config.yaml
n_layer: 9
n_head: 2
d_mlp: 1024
qk_norm: false
extras: ["capped logits"]
init_std_qkv: 0.0371
init_std_o: 0.0
init_std_down: 0.0
lr_head: 0.00641
grad_clip: 1.0
warmup_steps: 200
seq_len: 512
MLP neurons of a small language model. Each row is named by its layer, matrix (up: input weights) and neuron, and shows model dimensions 0-127. Each number is 128 + 24 x the weight over its row's rms, rounded and kept within 0 to 255. Numbers have three digits each.
A block is one neuron, or neurons of one layer that tend to fire together. After each block is what it responds to, as a language model described it from the Wikipedia text at the highest values.

L2.up545:090178122145113131139113123119133117118147117122117135154155100095142178092164079108139162142143112111108106152110133138109173090114119135143152115137084136126169141078135151143105095132123152144096185187127159156139136131174143163129113102098135110108148109112146127117131121145158175118087121151138143194125125111139173146131135119103086131160131128137115129083081150097153152130132
Month names in dates after in, on or to (November, October, September), plus birth and the word-final piece of Crown, and scattered word-endings like -ific.

L6.up74:159145160114162074151111134136135130095143114141124120122170081186116145132131096096134084156133121095123141109093113113139159097145155115155144106138172153113142094137127143167101102128155108105112150104134096129119113136172083116134118135119135139143107147114141136096148103124142143139175114131112142149106110108157126128113141163092140118128128119156124133132091111162150134154107
L6.up251:151111118104131115139113082100135117152095147112100149120136137147120109160193080133104168097108140105126186168133140095138138090096119124184124177133165116116118142112090167111141138114115151133193135135123117113106127137086134131134106142150156111150103127163097146135181139115149089087130115189125110148137101141146171114124102095116116169146109166139166141101101085158159107135102
L6.up255:128128161130141098155116138141117112109158150128133118147100128105119129142156139123118140128095155143125181116117088091158090136122128099143149104124172132086187105149112129143142141074101122108163173125089158168115106147144155104123159139158140130171105172135134096143119137110164138080106185137063098153124128089152116089114128125131157136155110121119128114113114126137162146163129
L6.up559:120110133142180101109137076096146109074140130161142210124106118103114134137169069124129138158133122104097121142120145101142115097111129123132154157092112165106135122147137132133163140121125162122096158162137118141094130138127114096109107128121119114130108104165132099164088162138117114152124112120115150146141181152154137067139122189166094106142165144152130141119137128138105135153125
L6.up636:146144112137123129149140181110138114138136093141132098114111119150140168135116122112103120117125127126096169117088121149173144111138160101146140126143132106129147127149091137132151122097164121083174167186106141109108134162088106132118129175124142095156167142096109143150138126120111080122141134140155109136115133092121129124118145095150128129090144148107110088125163132130072133116078
L6.up738:143120081148116133136148137093169098157107075144117131141132152141120139153130106118135094154120135135157132142088110110178081120116136154138127153111127145124128122112146122087126140114160114166136125130109180119122105194127105085095101156156124141112120130133114099114107163117137120111146141111116121133120177128127127158145114112144122159157150125157134097155128136120148164142100
L6.up762:162175139154138137179136142115119121113116154090116152142105093110126144139127074119132147153111114121114075099128121118125127093121105140145140105123168130115138112188130158135094078138139094090127165159123136155112127129123120108133102153080109173121132105102138121132135109149149115074105079153103126106133153146137075116068135140140153161145098100128106112149136118135135177121124
L6.up909:143139102114155127141111088086171142157085134151151108129115137122133124093156162095142120111149125125150097143085127100128113102166111100107129144092143146139130126136110125114071150118122125127161161113096092097126120182097113120149124100177114148106120125157099130123087108118108156154095146134085098121169147091101083160134158176146124162166131128138126097117141142164104118147109
Word-final subword pieces that complete a multi-token personal name, mostly first names or surnames in running text, e.g., Rav-ana, Joann-a, Sam-uel, Xav-ier.

L6.up287:125145098121123145104091151149157150186147137138145112116115132165187076118099091143110122132094115147119146115130163120138135144166141148136144122102124138104110108130140146125119144109142077140124175117065095135113131083136111169117129125090128108110112149144102132165134143101138109118162148181093134117098082161139139093096112128182124120126155115164104127112093122134144128081118
L6.up376:164151109076108114166071149147118121106111107162074118160125145087136111147133113095166150182132125103124116089133128181115108117095072134108119109126138162141147149162083167111107169084093139154107130153122121136126154140153146143165128139115082157130082159108146162136137120121176168106128129126133126105135101130174110150111118133094110144118138123143122136101131163192104105158144
L6.up382:132126077178123093163109109191199120157120122134094128112148111098127098137116143106133157137105132132100156116104140114148144089108142140164138132095145146127157086129145133136135136092144141119138161141087071158109100154171131115147155098135091176135167147115151094103148142118086144176124087158105114103105098087095133127120080146137140131151158121112105111169136129125142173154112
L6.up603:160102146169162128153081091169109143103144130143105151171090118144142084157105143123145124097117131102145115139110126129124097111140156153126137098144180143139139118139136133145139127133136114082149109122106119166099132102094152118160147170130124129163111110132117117097132138122101114075147111123134134132127177156159104146137188141085126091115128111115179158120098110125143156157133
L6.up854:138136165132100112143130143128114117146153135112130126143115122128140117128156134118151132090115138142132106113150128118163148172118104146161118132156137098139100152112154135146127112137126108135119135103112143159174118142139183100109183153142120137130105086089127129103126104110134112133073126118114142136124141103109150182117153108126111147127147139180126068111075132159123114162120
L6.up899:167157122136140111120131147119125160154152085133151137117095135119135097127114114096139124120150150114094184103144130096089149143103099148119157133113151110107107132104191126059109155130150099118139145072120113125150139119168106121128138158127073126109105095120100108116102144091100120142145119081148139121111140128122145144128115114148119100151113137153137142061099102141140186132148
L6.up933:142087121092135090125128114149145121103141084138123129174103123101163142172139141159112163179085148122123125149126170088101138150149136109154138136173130102112130166098123130149130125103110135143102172129106132127124107123148145079121109098140144142170131123128185152120136088121092134184131106106094123150106120101133091117087156117124137180129125122145105093127124161131122148117113
L6.up949:160097078139121156159106156133133149105093102098154154108106134116154187151108111168125119154109121130144135100122114113146125143139112112140134122105111148156104114128103170138128138130134080170127158132109116133169149088135105162172116116133162089138165153153164131109093118099186101150139120121103132141100144102140104133117159160132124108120148135109107139070130126145178161119161
Month name tokens inside full dates, after on/in/a day number, such as on November 23, 2010, and 19 November 2009; weakly, mid-word pieces of proper names (Lindemans, Godfrey).